config.toml
num_hidden_layers = 11
hidden_size = 256
num_attention_heads = 2
num_key_value_heads = 1
head_dim = 128
intermediate_size = 1536
vocab_size = 2048
hidden_act = "squared_relu"
norm = "rmsnorm"
norm_place = "pre"
norm_eps = 1e-06
positions = "rope"
rope_theta = 10000.0
rope_fraction = 1.0
qk_norm = true
attn_scale = 0.0884
bias = "none"
tie_word_embeddings = false
parallel_block = false
init = "trunc"
init_std_qkv = 0.0314
init_std_o = 0.0314
init_std_up = 0.0314
init_std_down = 0.0128
optimizer = "muon"
learning_rate = 0.0148
lr_mult_qkv = 0.5
lr_mult_o = 2.0
beta1 = 0.93
lr_head = 0.00579
warmup_steps = 31
schedule = "wsd"
decay_fraction = 0.405
decay_shape = "linear"
final_lr_fraction = 0.0
batch_tokens = 65536
max_seq_len = 256
doc_mask = true
train_tokens = 487400000
max_steps = 7438
dataset = "wikipedia_en"
MLP neurons of a small language model. Each row is named by its layer, matrix (up: input weights; down: output weights) and neuron, and shows model dimensions 48-111. Each number is 128 + 32 x the weight over its row's rms, rounded and kept within 0 to 255.
After each neuron's rows is what it responds to, as a language model described it from the Wikipedia text at the highest values.

L2.up1490 [ 67 140  78 167 130 111  94 129 126 126 101 146 142  63  93  88 131 128 141 142 130  95 181 120 125  98  96  97 122 161 148  86 112 116 102 121  99 186 137 139  83  69 153 130 126 121 112 135 166 120 110 151 137 187 147 170 218 113 121  72 141 194  21 116]
L2.down1490 [ 83 127 144 147 140  93  36 178 139 150 123 104 101  87 118 136 168  91  74 154 133 148 169  58 115 115 105 103 135 144  86 152 114 144 117  75 167  98 124 153 166 121 134 125 127 101 146 110 161 178 150 191 132 131  78 186 151 129 114 144 185 122  74 120]
Responds to: Tokens spelling "an" or a lone "n": the article an, "n" after capital A (Anywhere, An), and name-starts An-, En-, like Anne, Anker.

L8.up504 [ 98 163 133 155 192 143 118 133 117 114  99 142 115  70 141  91 132 121 103 136 145 108 122 147 172  97 135  97 121 201 106 109 136 141  95 171 184 135 106  97 120 100 133 164 167 100 150 175 142 115  77 196 119 120 150 153 114 197 167 138 163 144 169 151]
L8.down504 [ 57 113 119 135 107 151 117  90 129  92 115 137 174  70 120 113 160 127 153 128 141 100 119 131 140 109 124 155 166 186 157 147 171 173 100 139  97 142  95  87 131 180 137 113 123 168 127  89  49 141 106 107 101 119 132 111 115 105 139  96 128 101 181  97]
Responds to: Single digits 1–5 inside numbers, often after a space, decimal point or subscript: coordinates like 43.5114, table stats, 5-HT_1, scores.

L8.up259 [119 134 141  97 124 120 103 154  94 153 154 121 148 138  74 136  69 170 146 122 172 124 107 135 114  74 126  75 151  96 141 137 191 139  60  93 128 114  95 142 118 141 119 139 161 120 119 100 193 144 113  77 100 162 146 144 121 164 124 135 168 129 165 160]
L8.down259 [ 75 136  43 119 148 101 125 126  72 115 176  92 109 100 151  89 177 153 167  43 146  98 167  76 183 132 116 109 101 137 126 115 129 114 148 175  98 102  63 104  85 102 174 111 121 158 114 134 159 142 118  85 136  86 118  83 100  97 109 148 148  54  88 139]
Responds to: Tokens that begin a period or region name, especially the space or hyphen after early, mid or late before 1970s, 19th century.

L8.up1073 [120 114 127 142 150 147 148 107 178 128 132 178 126  65  95 124 180  82 130 132 147 120 137 174 154 173 165  67 211 123  67  86 185 117  85  91 137 134 141 102 112 148 116 137 144 143 116 132 163 137 111 124  75 101 148 185 134 110 198 109 180 109 127  98]
L8.down1073 [121 189  97  77 132 145 107 144 144  71 126  73 106 144 145 177 128  63 104 137 165  99 151 127  99 122 130 109 122 167 155 105  73 123  81 151 123 159 167 133  91 154 140 121 106  76  40  97 153 176 152 100 120 114  98 154 151 120  84 115 120 160 106  91]
Responds to: Mostly word pieces containing "n" that begin or sit inside longer words (kn, con, An, on in Thomaston), plus death verbs like died, found, buried.

L6.up400 [ 94 117 110 118 213  97 124 117 170 164  94 107  82  92 125 146  79 169 114  99 163 141 114  93  76 158 133  70 131 190 124  86 113 146 113  91 128 128 102 113 160 113 137 112 173 142 151 122  78 137  71  73 121 114 106 134 132 169 149 168 102 153 104 115]
L6.down400 [ 78 129 109 194 114 126  75 177  92 119 131 120 115 165 172 157 188 155 107 160 208 106 127  78 149 120 134  92  95  92  71 101 100 145  88  94 134 123  91 147 114 128 137 160 118 179 140 111 125 134 171  82 104 157 151 166  87 131 103 153 124 127  67 206]
Responds to: The final 0 of decade years like 1970s and 1980s after "the" or "late", plus weaker hits on nouns after "the".

L6.up917 [ 89 132 144 124 109  94  60 100 143 162 111 163 119  69  75 211  97 100 199 154 139 111 195 119 154 141 157  97 162 143  93 121  87 102 128  89 127 134 125 128 102  52 130 128 115 136 123 102 161 123 148 154 116 104 108 100 111 145  88 143 165 142 130 167]
L6.down917 [114 149 193 154 120  97  73 128 169 130 127 169  81 116  66 177 112 108 108 142 140 118 165  83 152 127 140  68 203 128 136 187 123 103 113  55 164 127 104 184 116 143 114 135  77 140 134 100 117 126 159 185  75 132 102  99  58 120 123 213 105 117 127  41]
Responds to: Opening word pieces such as ad, an, Ad, An that begin longer words (admitting, administration, adolescent, Anthropology, Adams), plus the article "an".

L2.up271 [152 147 147  70 213 133 162  64 121 161 126 114 176 102 178 114 118 144 145  91 116 104 162 133 146 143 132  92  96 110 147 175 178 159  94 125  94 139 176 106 101 142 152 143 107 133 142 192 121  89 129  76  93 178 119 150  80 144 117 166 109 164 113  87]
L2.down271 [114 153  97 192 139 126  91 111 109 117 121 140 155 121 117  86 148 107 121 138 184 116 153 120 109 135  68  86 153 122 117  98 166 141 161 180 125 145 136 141 183 167  78 147 164 146 158 106 173 107 218 159 129 152  85 142 123 156 168 145 139 187 120  94]
Responds to: The final digit of a four-digit year (202|4, 193|4, 199|3), plus month names and day numbers in dates like October 30.